From a checkpoint of a small transformer trained on Wikipedia.
Size: 10 layers, width 256, vocabulary 4096, 8.06M parameters.
Training: a variant of Muon for these matrices, 152M tokens.
MLP neurons of a small language model. Each row is named by its layer, matrix (up: input weights) and neuron, and shows model dimensions 48-175. Each number is 128 + 32 x the weight over its row's rms, rounded and kept within 0 to 255.
Before each neuron's rows, "fires on" lists the tokens most often at its 100 highest values on Wikipedia text that the model never trained on.

fires on: ",", " and", " wife", " to", " son", " with"
L4.up327 [114 135  96  75 158 116 145 156 178 113 160 113 144 146 160 127  67 123 106 119 150 129  27  92  73 153 120 201 150 111 165 117 124  94 156 127 155 139 108  51 109 124 133 130 147  67 155 114 130  56 121 115  88 121 143 125  93 173 116 110 158 154 127 126  98 133 138  65 133 146 139 101 120 138 193 120 200 197 143 142 107 137 112  87 110 131 139 140 125 126 171 212 124 107 141 155  96 166 166  91 185 137 108 146 138  54 133 118  58  97 139 117 150 105 157 108 127 192 105 138 126 158 155  94 180 125 107 123]

fires on: " |", ":", " dem", " cons", "\n\n", " v"
L5.up1001 [ 72 196 133 129  51 143 131  67 138 111  95  92 105 143  97  81 125 115  94  81  94 106 135  94  86 173 113  78 123 131 215 161 169 145 144 121 135 174 112 147 132 121 149 110 155  77 134 127 109  96 110 127 131 145 107 148 150  99 110 136 100  97 113 207  80  86 138 201 122 137  77 134 161 132 102 143 121 135 181 141 106 119 115 123  82 106 150 198 106  94 126 137 153 190 190 133 162 108 162 174 157 141  95  91 137 107 196 135 136 157 118 161  92 108 105 179 181  83 116 115 155 143 138  61  66 113 108 102]

fires on: " |", ":", " UTC", " Location"
L5.up106 [137 164  74 156  54 138 128 153 145 193 122 103 141 119  89  84 112 124 139 169 129 166 144 143  57 205 133  81 120 103 151 129 164  97 102 111 153 129 111 161  72  56 101 104 134 143 147 128  93 110  81  95 122 112 177  86 108  54 191 117  95 107 106 161  63 103 159 150 155 138 116 201 132 104  48 145 158 106 140  74 103 183 118 134 104  65 163 161 106 140 131 122 109 129 162 133 161 195 136 143 173 133 168  83 110 113 123 102 137  82 131  96 134 124  81 136 139 104 244 130 125 178 131 150 103 119  95 133]

fires on: "==", " |", "===", " was", " received", " Award"
L4.up141 [116 136 118 113 165  92 165 180 136 111 141 193 110 131  45 144 109 143 106  66 174 131 159 136 106 144 167  83 183 155 152 109  85 122 125 153 127 135 209 128 142  91 166 155  98 122 126  99 149  91  95  55 138 101 115 135 126  70 158  88 101  79 101 123 139 151 121 122 153 113  88 164 153 113 149 112  97 139 115  57 182 158  74 138 139 155 136 114 147 118 112  94 236 165 198 183 124  86  79 135  77 125 139 161 174 147 120  97 163 146 152  94 155 127 108 152 115 152 133 114 136 152 178 128 160 178 128 139]

fires on: ":", "ain", " /", "if", " |", " played"
L3.up185 [117 140 119 169 132  55 107  72 111 142 173 108 184  82 103 119 161 106 190 110 127  89 153 138 115 144  63  98  93 129 125 152 192 171 127  94 125 197 156 107 121 140  99 173 165 152 133 138  65 116 135  90 158 159  96 134 133 136 127 149 148  41 138 101 129 116 146 146 153 163 126 156 152 178 164 185 131 149 168 146 120 164  70 161 125 161 126 112 121 169 142 118 136 179 165 156 130 103 108 152 174 172 109  91 121  84 132 108 149 188 164 118 158  98  92 136  89 106 110  90 122 130 139  81  81 160 154  64]

fires on: ".", " ", "0"
L5.up99 [106 162 125  93  95 162  90 104 137 153 136 134 129 138 143 176  93 147 176  92 132 151 143 117 134 116 165  69 133 158 179 101  85 166  61 149 100 122 154 149 163  54 143 111 143 172 115 163 143 118 105 124 149  93 171 125 168  96 124 147 116 153  63 132 143 125 101 186 113 108 117 112 196  88 154 143 177 127 100 136  88 145 112 119 111 146  75 188 114 179 134  73 155  86 118 119  99 126 129 128 101 103 110 159 123 181 131 173 147 122  77 164 144 140 154  49 102 148 109 138 148 158 174 113  52 112  86 140]

fires on: "|", " (", "0", " $", "ok", "5"
L3.up825 [108 129 121 140 187 147 167  79 167  86 123 103 169  95 151 119 175 186 152 119 125 156 139  40  87 141 159 138 176 168 109 124  78  90 150 121 125 150 110 123 116 121 182 146  92 141 122  93 157 151 104  94 125 145 144 134 144 111  69  95 148 111  99 153  84  82 158  86 120 132 136  82  95  91  89 144 108 139  76 139 114  98 143 180 127  90  93 168 153 125 139 125 103  83 145 119 147 110 154 117 153 119 184 162  99 144  74 114 114 112  91 173 153 172 133 154  92 153 126 129 148 137  92 180 126 106 138 179]

fires on: "C", " as", " |", " re", " Location", "B"
L5.up347 [141  88 105 165 152 103 170  74 103 169 127 124 148 148  95  90 112 162 145 152 197 110 127 139  77 158 117 138 182 162  79 156  75 142 126 163 135 111 133  95 153 117  62 166 108  93 118 169 135 166 113 114 105  98 177 116  95 166 152 164 109 167 151 137  99 104 132 109 103 145 160 154 100 153 119 147 174 111 111  31  67 121 119 124  94 107 124 120 136 146 191 101 185 155 130  98 177 192  93 167 128  36 139  99  81 186 121  86  62 154 112  99 149 119 162 166 137  99 144 107  80 209 117 200 159  96 137 143]

fires on: ")", " in", " from", " the", " between", ","
L5.up457 [101 167 146 114  98 104 161  98 116 186 109 108 136 105 127  98 101 163 130 124  89  90 102  99 124 154 169  64 171 173 210 133 108 132 230 150 173 171 115 110 148 174 131 114 151 153 125  98 155 139 173 167 172 125 149 104  76 128 161 181 130 123 127 146 135  83 120 142  83 119  97 106 160  81 105 145 108 119 118 103 114 105 130 135 175 120 111  70 162 152 136 169 137 113 189 140  89 126 172 100 122 141 163 147  66  93 135  73  81  87  98 118 159 123  97 143 121 118  92 154 142 146 130 177  84 119 155 123]

fires on: " its", " west", " south", "ral", " north"
L3.up256 [129 118  71 175 135  88 118 149 142 197 106 112 125 117 138 124 113 123 149 137 130 122 117 113 136 135 134 121 198  70 151  95  88 153 105 116 126 172 154 122  92 115 127 130 158  94 179 156 106 169 120 150 137 137 118  79 121 106  72 140 130 155 122  88 169 116 114 154  91  89 153 137 135  83 102 114 145 134  78 161  77 105 199 114 156 167  56  52 134 158 141 100 112 154 147 114  95  76 159 117 129  73 182 108 118 119 132 113 161 112  63 185  95  98  70 179  55 140 144 130 168 153 114 110 144 122 176 136]

fires on: " I", " We", " we", " You", "I"
L5.up113 [164 127 112 115 173  78 143 147  77 134 108 154 126 112 181  46 169 131 146 166  95 140 131 128 129  98 146 155 164 139  80 126 131 112  71  92 134 113  83 131  95 211 112 110 162 135 187 131 123 163 146 132 107 115 133 125 150  67  97 151 130 109 136 157 150 150 102 111 152 104 164  97 118 155 162 170 141 116 150 122 112 113 115 109 145  84 121  83  93 187 147 198 174  97 148 190 123 117 115 115 178 153 175  89 192 133  98 107 155  90 127 151 164 104 175 107 150  70 136  38 144 108 203 143 127 139  85  90]

fires on: "U", " years", "B", " adv", " le"
L5.up668 [111  51  44 181 167 116 144 114 119 163 101  64 117 124 129  98 141 177 139  99 163 156 123 116  78 185 170  94 178 128 134 120 123 104 129 115 107 125 172 143 123 111 103 145 175 122 153 185 156 141 122 136 174 160 118 146  61 126 130  91  57 163 109 123  96 127 125 129 220 124  98 125 174 119 144 120 151 148  69 121 105 111 130  86 142  95  86 129 135 139 128 113 125 137  81  85 111 130 152  77 111 162 135 111 127 161 156 117 135 136  92 156 132 119 173  90  60 157 163  43 115 145 160 130 151 184  88 139]

fires on: ".", ")."
L4.up457 [163 163 103 120  80 106 127 138 166 116 161 162 104 127 154 177  83 100 148 139 171 167  79  97 145 108 101 155 142 124 159 115  59 134 119  97 141 124 177 150 129 132  93  48 141  64 118 142 137 124 144  85 128  93 155  85 127 174 125 141 172 115 118 148 128 112 129 116 140 102  91 136 148 116 153  70 137 181  86  82 133 171 104 131 120 116 142  99 124 189 170 103 122 101 130 132  73 139 134 107  78 152  97 100 145 190 102 119 158 161 121 186 145 155 126 139 156 117 131  97 164 152 137 191 116  86  91 182]

fires on: " ", " sub", "\n", " |", "\n\n", ")\n\n"
L3.up683 [140  69 125 163 156 175 147  86 119 217  96 103 122 184 182 167 144 158  82 180 145 106 155 141  51 180 180  74 128 116 145 131  99  51  66 137  95 125 175 203 169 107 181 131 161 149 170 117 149  98 126 154  92 146 120 130 168 153  87 202 114 123 127 130 119 145 108 143  98  94 112 123 101  77 140 180  84 119  94 116 153 120  46 123  99 128  79 130 139 108 142 125 101 172 136 127 102 119 120 111 153 134 159  96  95 150 217 140 123 166 145 140 159 140 111 141 132 127 140 105 132 105 130 162 136 143 136  77]

fires on: "ing", " You"
L5.up559 [142 177 108  97 159 143 129 127  51 130  98 168 109 118  94 116 111 137 122 110 128  81 155 123 104 173 104 130 125 161  96  97 156 159  95  77 122 120 117 133 101 102 139  88 151 117 143 153 112 204 115 129 127 117 132 107 133 163  86 121 123 120 132 130 121  96 135 151 167  93 167  79 123 135 148 113 148  83 178 204 121  86 124 122 117  87 125 120 129 146  61 185 141  88 140 146 126  87 177 216 135 184 167 129 171 141 103 161 127  66 148 162  53  98 113  74 110 161  75 102  99  92 138 181 148 124 151  86]

fires on: " name", " it", " It", " Name", " as", "rea"
L4.up302 [160 105 102 139 174 126  54 107 152 131 126 117 165 163 145 155  81 116  89  36 123 132 121 122 167 147 140  97 133 104 167  87 166 135 118 157 168 113  98  88 117 129 107 132 156 201 140 119 111  92  62 140 129 157 139  69 108 185 119 148 134  95 120 141  86  88  61 113 134 110 153 116 113  72 124 164 119  80 101 162 133 175 148 208 144 115 100 126 115 128  96 123 121  92 169  97 172 169 112  99 110 102 163 143 151 128 119 146 126 142 164 141 101 133 122 138  87 140 159 109  98 168 104 121 111 111 132 163]

fires on: " was", " a", " |", " an"
L4.up781 [143  51  97 143 206  91 105 146  91 160 150 142  99 172 124 122 107 196 106 105 214 143 137 119 100 112 174 123 110 134 109 119 104 145 143 173 161 133 151 136 108 131 170 216  87 130 145 144 196 132 146 109 169 131 104  97  84 148 129  85  75 145  94 120 140 159 157  74 137 168 113 161 136 112 160 122 134  81 103 124 126 136 131 119 149 145  86 146 130  87 166  47 155 173 153 159 111 108 105 115  82 117 116 136 152 120  97 155 132 141 143  98 123 115 159 137 151 135 176 104 100 121 136 158  47  96 115 162]

fires on: " and", ":", "ly", " or", " most"
L4.up366 [107 146  94  95 103 138 101  74  94 112 132  80 139 115 122 123 147 153 132 119 212  66 160 147 106 139 180  68 127 145 137  84  76 104 172 122 148  94 115 147 108  82 157 158 147  86 175 160 165 165 112 140  76 126 111 129 129  94  91  75 137  87 112  99 184 116 135 115 142  90 116 108 107 104 148 161 123 135  96 144 138 125  84 117 190 149 100 112 115  88 123 192 103 107 109  72 132  76  57  77 146 111 129 166 165 152 110 139 130 114 165 142 134 145 119 110 100 143 131 178 139 132 149 133  96 156 181 182]

fires on: ":", " km", ")\n\n", "\n\n", " on", " |"
L5.up326 [150 122 170 151  89 163 169 161 146 175 152 129 127 149 117 153  97 120  53 108 220  86 135 109 101 148 137 141 130  63 175 138  97 138 125 139 117 150 144 183  83 123 180  65  82 110 128 146  85 109 103 160 135 205 105  73  80 116 149 123  92 139 104 135 136 170 116 156  80 102  68 134 188 146 140 125  93  70 106 155 209 132 150  98  98 106 108 142 136 135 154  86  69 107 160 105  82 146 189 142 157 165 105  70 146 104 178 168 136 114 117 104 105  90 181 174 159 116 133 138 191 163 143  79 159 146 131  87]

fires on: " to", " the", ",", "),"
L5.up412 [148 149 189 159 120 124 119 124 155 108 137 144 168 150 169  46 140 185 111 101 167 145 149 106 144 106 128 146 154 150 180 181  72 202 181 100 148 152 164 118 157 216 158 149 102 171 164 121 119 140 187 100 177 178 130  48  91  65 106 158 159 146 145 124 138 105  92 169  92 114 133 147 143 123 101 142 130 176  86 174 125 102 101 104 165 156 146  89 128 166 152 122 125 101 117 122 130 140 118 148 177  95 104  93 146 103 121 136 130  80 191 150  57 133 131 140 117 120 103 158 162 161 129 105 123  99  96  83]

fires on: " and", " con", " when", " They", ",", " he"
L4.up952 [ 63 162 163 140 126 130 117 110 150 168 130 129 123 103 138 105 124 142 113  81 132 127  87 114  95 143 116 157 112 115 184 225 132  97 144 130 167 115 111 100 137 160 118 131  69  78 161 121 108  82 145 115 106 113 143 108 106 101 174 143 134 131  85 168 148 124 109 115 109 113 141 111 139 131 132 146 130 100 132 124 121 163 151 122 118 182 141 124  89 164 130 170  69  85 129 105  89 152 137 156 138 107 128 144  87  78 135 134  86 116 154 133 161 115 127 110 169  87 106 123 152 107 163 157  94 101 114 124]

fires on: " c", " U", " K", " O"
L5.up285 [107 187 179  56 103 181 123 116 139 135  81 190  96 136 133 117  87  88 131 155 145 114 162 122 140 112 109 135 189 149 144  97  94 147 122  83 154 122  80 152 169 150 170 130 192 123  93 157  99 163 114 175 108 135 143  47  82 139 136 145 141 122 127 139 159  92 129  91 183 153 113  67  86 157 112  64  94 115 150 105 195 106 144 143 118 134 165 151 108 141 159 101 105 175 124 128 132 167 153  91 153 131 104 142  81 162 105  80 170 209 136 162 122 148 117 121 162 114 142 100 135 183 102 126 143  92 167  97]